python train.py --n_layer=18 --d_model=256 --n_head=2 --n_kv_head=2 --head_dim=128 --d_mlp=1024 --vocab_size=2064 --activation="squared_relu" --norm="rmsnorm" --norm_place="pre" --norm_eps=1e-05 --positions="rope" --rope_base=10000.0 --rope_fraction=1.0 --qk_norm=true --attn_scale=0.109 --bias="none" --tie_embeddings=false --parallel_block=false --extras=["capped logits"] --init="uniform" --init_std_qkv=0.0425 --init_std_o=0.0 --init_std_up=0.0425 --init_std_down=0.0 --optimizer="adamw" --lr=0.00157 --lr_mult_qkv=0.4 --beta1=0.9 --beta2=0.98 --lr_head=0.00541 --warmup_steps=251 --schedule="cos" --final_lr_fraction=0.1 --batch_tokens=32768 --seq_len=1024 --doc_mask=true --train_tokens=369100000 --steps=11265 --dataset="wikipedia_en"
MLP neurons of a small language model. Each row is named by its layer, matrix (up: input weights) and neuron, and shows model dimensions 0-127. Each number is 500 + 25 x the weight over its row's rms, rounded and kept within 0 to 999. Numbers have three digits each.
A block is one neuron, or neurons of one layer that tend to fire together. Before each block is what it responds to, as a language model described it from the Wikipedia text at the highest values.

Description: Tokens inside short parenthesized, bracketed or quoted spans, such as footnote markers (^[a], ^[6]), IPA transcriptions, quoted song titles and inserted quotes.
L6.up545:509578512519487512472504508531506492492484482501480524497471484498572510488502510455505527539510453514468511513510497497499507522499464527481511526504495422470512469500464532491516556496456516506508493434473466505539486526527487484521519542542509497509488547484511463521461521490486489502505482531525501520527519498505477511534535498484530485501533508492471470504448501489512487479475
L6.up549:467486482490529520489487499522509473494460486518484533522492446465549511505521532542526499503482495523517510501462504481492491487542516485488534480511475514519516493481527505523569475496537552515557525473516539483537461511514519487503509522494516482492503512512497519496449501511519517523510480481485520502510491476472493501496509499558495515517486514503489478490499510515478491478526
L6.up778:502566488491494510504517481458481487498479470501574494510502518525559488482473494478499522539502483479480520505487488498495456518498485513480489552554496440505543514501490516479507507529504517479507525472486513490523486522464524491498487549516484522480503514474477519529524532485517502464498468510545522518537510486521489508508522486516497461490543505485475486547496505509485494485538
L6.up935:503550506495531510512565492499552498500463509522473509550480489500546496529553496518491502470487497512499502527491477484482532496535521538478530495501509460533552491488498511514499520509546459500571514447490534526523493481490528513531476528498474461519552500499499479500451539519500518531529491505505522500523483490501487490513528514505478488483530454507479475508527491511513507447533

Description: Column-header words right after a line-initial pipe in wiki tables, mainly "Party" in election-result tables, also "Game", "Time", and pipes; weaker on mid-word pieces like -ism, -vel, -uff and on "also"/"In addition".
L2.up261:509549491493442489482530489450502506489491527517471540496445505494470507526516537430510455496502507532512490508433537516498520537531511532513541494505501498471461502522505524516490523537524486496527514516493495534494533490538523516508492489523474484479524486519497463493469508551511496456494480491503522503523514494455507611519510497532501479507491479500535484486531478529496472521526
L2.up270:544545477488470506480489505455482518511500509490515522493483545540544506502514456485461485526460527501510490478489500449477496528516486520536501487469461499492462474550513507540536489507528511498497479509510465510508492442485541508493504434520502524490504505523512501484461495536541507484494476507547508481523518489464492584500491504497511497487492469483493481526522520520467498534533
L2.up822:467537521532470509480488500505494477517514503465543502539500511493478535501483520493538511545478492489516496474542518478504494524581496551516485511570534480502477536516529466467537519491463488475522510532497461523541470487500506510529475451493499517506506460500494473455511491504520525542492496509535487527508509485480485513501478516500498500470517533529489495545497563510495534508475
L2.up1014:497504526481490515472522475480458534515534477496491529506507552476523516497465496458494481489481544539523471480476531471520549518526516519526478470548470507484480477518553489531520532546502497499532500485470457479525457511483491511508499465503528487524506483516514504479446501542531531504527498518485523520518516513510482531513511502539477480448519522494546473530543477526507485529499

Description: The word Party as a field or column header in politician infoboxes and election result tables (Party: Republican; | Party | Candidate); weaker scattered word-pieces and months after dates (13 May).
L6.up14:487552509543516474518502500511540526503508499457513522496523506514506532527506501501477443526505478484494433498501524496533508491510483505565500553537474495493533489506506485491473538512540532528487517504503486515523497496507490498513504543498502486490461497472480514459525476516476497479502485490509537500488521478519544499498496510524512477455506541470512492472529554524502490489550
L6.up28:515511504504484533504548508494531555480571505496523544468574500507522481497500540494498465526520511503523482495505516489483517451542456484514494534502483474498501499514494514546473523491508520498506498526508484458510474491477462463478476504478506501489506476478495513468514541534488506504538506496509485506448484488509488509507518516482498474459540484503520506470479551496455462511501
L6.up511:524499496526498510465505470478501531487502527502533535473534476467493530499493547511460467532496477479473486494488542479472500491487501500525478500485525489489497528469545505476502495518491523527492503527495491510520508500489467494518479482505518496520470525464494541493522491536499485492458496478464468547532479464497521505446484465511525473494544527493502491517506554492482514509495
L6.up1001:502531506530493474468526492448525495517491540506514511518497513510468545502500463490495493496513538481516459474505501519474505496507501508544527478508498476509512497491530529488478505522479507477482526536491460512504480488466460523513486478468549479448484474494486454492509474554468472506515490515493493508475527447516513593506482510523506502467518541523510508471519512516510488487493

Description: Final word pieces completing headings and infobox field names, like Disc-ography, Head co-ach, Archit-ect, and colons after Mayor.
L6.up36:452509512526461539526519449472548487493517533474551542515510525525513499494498495525517493515508480459501500488536458530506438496458494446514476514482466489477524501513493477501497528537501488513499513506500453531471492496535478488524530477542508491520487491483500506453519473512519482473516485439494518493482529483487503479407498533478531465516503484491519462532460527503494539513486
L6.up158:503511517507493507534542486517550534550517526480514486507530550491477474507499488459496490503494472521522514500552503482472478512486461493532510493497505499486479478530520477524487495531503505495498505487515509531467512530498494502514462531477481466484467474494475504498517543511515454467510493455510531522479518453514481524439484448481495507488538518521500474532489525502492508468458
L6.up812:479524535491438502479481434516526496535497458514485542530493489486516553484506464499511489493508486491532476519474505463516467540470534561511531513461482474501504478493475487503540507475488484523489491498515486528495514455512460508515498498455485524481483536468537489493479515489497458470484469494502486501457485476503488515438491486496488501493476497447519489494475574482456519460467
L6.up994:484483535517477495483501528465551543545519518536488506504495498475476505488520470513482496484451473476495481523496517486505475508466512510504461511491480496469527505511519494474490543520521537517517489526503490525520441470484467478481498515515482470547453497488489507465519508498539481526471466531502473495525502463493472512500528476488504478452520453503484464549520510529475531490461

Description: Possessive and demonstrative determiners before a noun (his, their, 's, this), plus a mid-word "c" after s or z (mus-c-le, viz-c-achas).
L2.up109:486536534517545445539467484536517521498473516505523525476474487499518512524479552500575483529489538515506497521476551478534550501477464521515482480529515507505505518504496480510520476534456512527504496499508502504514498559540489489509545486491522475534496527446482537490494472521452508508525490553492515531491484514522509519464497471530495509492526490500505498488461480504488525486472
L2.up558:501481541479516517476507503502554524470501508536488511504501507497540535535507488488552502593516473461540465507507471473463495503512485517521514508512449472470480489547519502547486525501524502461481453512489478511483492522480503495508494454502454475480512517479506523515479475479522506524459491498523554486480505465464497546486508500525507481499512478471531506518488486530450521529499
L2.up889:508492519531462469511511480478485468534495519449499529512510505452531533529498478520556465490514458473512484505485459452494489482454520488507511515504473459469467503519451457485516509474457510521528486474494502473497495494507492470502529466503540483498512552517471522464547491469502553518482481489527486489488514515476492512472451509544495494508528471488458509489489523490497486469519
L2.up1020:520520535489441502480520489473512501511493464481509468543521511504516510450515449494578504537522511478478490500496468478478530477485473481513480511464510488470475474509508460495534483457519495521515444467477497469541492511506447507499527470478544499526541515536468495490488510531500486515507474468482498460520500480476492520516507497539467451470489445473509492487517539505511552502529

Description: Competition words like final, first, last, medal, return, match, plus score digits after dashes (0–2); also word-start fragments like ev(en) and sign.
L2.up101:452492490462451507522473501471506470524484496455469516531491509490455523487487536490492488482519486454542473503462527542503523520530481505513489531542519496511524520479512508512482540481510510490515474515486473474485480480487503531496498526458503483510466549535482520468526488526475537533489495500512478475525473512456521511504502504484483463466467464508487479540493535499467503447498
L2.up225:521484521470486442519483500481501456523535489475482518497515444531500511504518500455540448554510484462452490473485513507465502483538485475544514513502485494472492532484500471478480529498490468510477521528515512494499498488513541496467522519552504472464460487498480503483491499494454477473514470504481491512489495494480547497499524543489484492499506514469508513486495483511487504474549
L2.up397:539538529563465457477502493488490502502537501538492494514510489480537510503533467486543481547528522507500494566499518467507492458514525491507493528511468524537500490487529481531520468487504445497530485490484490489481569481500493488551532510489530484513521471510506515508452521495505520500485474486520524472526511490442519539456490514535472479489466478470511478489520504525493503527538
L2.up548:509516520503432474485496494465506463536515456503499500548483516494545525477522510493496470515527533453492495515477505539474515504477527470471490555461437500488483512517514461461483503509522495554509463526497496499479484491500517467511499510482487509480471466513510528478515507493505496496523454482501461488523473516496525527490483523521468469491488520515499483556519572506511515493533

Description: Fires on the token that finishes a word or number: ordinal suffixes after digits (2nd, 40th, 1st), third year digits (1968, 1983), and word endings (approval, elevation).
L6.up45:518504523551466509510488514488548505499505461472491504483501494519512500463484458442541440535465516442455488486458527479493506537483512549511486546518498502472522517527527480529519480486514503493499492497513479521524506507536496523521499536500480531503495511493528515477562540515541441520465491506492516499533488461486533500487523507443496476494531462463504496508517508502497504416499
L6.up264:480556501484447480501479513487499476539511480531518510509493518520502489492516454501490482474487530504498497485509459507469518477539514492482496458497500452537554527485501491467536495500510493514561501508445508491539472470519470548480500533485494540486447498494514496509455540467493489473472471489451482523479519490498481536480507513471539485514534455511529471483499514530437513496472
L6.up769:489528522507434471480533513476463471489513496530483518521526524502498499466536489460504433514532483530487484431505528513467515485525520498510489551504483459566492508497471500492525494499505475477489485460490496465439528471512510512485454528471506521516467494503526476517472512522515498449467454504514495465505499452467483529503512522482468476478494461484535500511519477505475477463520
L6.up945:495537522468460512525472507501521470502539498529501502550518498519479484489539471504480450496471544466464472475490500523478524513501511530519479443531516479516503542504502471512506496536529485475494498469480515496453443486521479514455481534476503517497512525533534516435506503472471461476457468473534507530489494451475514521495510502511511481485474463481524489494508505521526461489495

Description: Fires on "along" for routes or geography and on "result" (as a result, resulting); also on word-initial pieces (cl-imate, form-ally) and table pipes after years.
L2.up412:530535504491531499526473497537500474513515467517524472503469500481521479473455484487476501500449518507504488491472505471517515501475446522506540508536500489492477525512476532519463513525457515504481484526494508477521492455494491506503527466509476498502478518484477526506477467503509490491502488483533526515487482416496494568532493449522501494468505504562459475504466562511454485481456
L2.up480:491516536493491525511521547508484495535507472541496533492523514474512510545463478523502492487501518435487490489527504485512496487489470475555476528538486497512477547510502468510534525537462504485500478495512465476479454491492478473523523532499467539484535492474541538491516525506502498478511473518540501517505495411500485541548514499523495519502476525497529491521483482495443492524550
L2.up572:536507514491508498511483533512565505449494488492483497501501499471486514479459489466520519517503496473514497511492524475538477468538458509499461552498466483486514531493472490571493481523516500530502501540500533483517516499485489485489512477469530466486487485529455504500499484497530500527475499500527503522453498464520505530494506495480550462487487519524468482495487491509518483498479
L2.up964:502469482511535514544478544535533502470517523493546495480460473487467520509473512507527517537448496475513473482553515480492478524468519516495493496532509484506507536568516492544502482520464488500466465499503533505477480511493499474503515489475538527477495458515487519535485433477497485471486475484488514481463490456498509522518511464471521498483534522542484483548484496503494495481472

Description: Forms of be, get and make, often split off inside song titles or quotes (I'm, Are, Get, getting, became, made), plus scattered mid-word pieces such as Met, Islanders.
L11.up965:497521480516463466518514510540451482509479528483532522518512450492547540486496516497508515523540522510533497529528497525531513453483495549477493523493512505531505494519498551516514484483549462475548503437470476511497494496490523521510487534529524477541488485492531519514488484550561513520521487463520541484510493487548516512518516536540523466506479472492476487513447490504480496491489

Description: Final token of a person's role or occupation noun, often the suffix, as in professor, coach, candidate, football player, saxophonist, board member.
L11.up526:501526486513482497459460483472523505498503474483499517492521447484464493449506516494506519472490489511515498463464549468520518475519469511491521490529481517501513503488531471478528500467471488477479491531518496505488456521486523483522509543529554539555514509491479512501521479507495499515472484495515509505488486443462487478466484523507506500455515469529536488539454504525503516505456

Description: Fires on word-internal pieces right after a short opening chunk, strongest on the e in sp-e-ed (speed), also H-az-ards, b-al-let, def-end-ant.
L6.up115:464477497472502462505478518487460473497509561467512521502505513477485497508488506518499436472445503508459484488454523483446506475530497497506534489551510512528469459537529499524508500532527486468495522477461536471497475449508503524476532476512500521503526487516523496474504483518497496520497480520528544480505490518502521499515479469517523463490463491506499515504510497585459465510494
L6.up216:510505491490521498526479482487494475526510510534495510514482495508498527491461506482518471515465506507536453538517504463472499505491478475499518498512541476459509493558519457533518501488500500472519506501505504473476463472529518523511495488470514522511520505479550477519523473489533537506454480499522553464468557438504555511511500462527496486479471445495482478509524496518486497518525
L6.up285:512544494472492454500473469497470451505549473492546494527489543456505489484503474480517460480471512488550466488517528469477486528509533458525513466521493490481534497540496492477499493513501454458509503484484489472517481458527506492492523474475534486543488525480505489524500436489472519515513486506479545496449534462502536516524530477528474478504466433515509491460525551527481464527534
L6.up601:506512499531515502540519515525482469487515495511495482475500530457474516509539503494505473543473522430469478512493519531490523481462458474520526501525497476477489516548518485544502473494496514491502495509506464456494443471519493467512539490490534486452534549473486510469504442511479522528524499499516531513488508460482511545535516466516534525456500507494539462536505490509504484496511

Description: Second word-piece after a short onset fragment, strongest for end/ent completing spend/spent (also bent), plus Sp-an-ish, be-g-ins; weaker on in, colons.
L11.up227:522468498479458452503477534494499483512480544488494511479502515500491552479514501461467475488480502494543496488504508510472461486516464520501540470479476474516494511540543504485526518472471499491474483482506530494505494477512497527481515514530514466477442492544543487510483461470522520555492500493471503508526536490503500494463483471532519506512495478507536445524496465529455427445476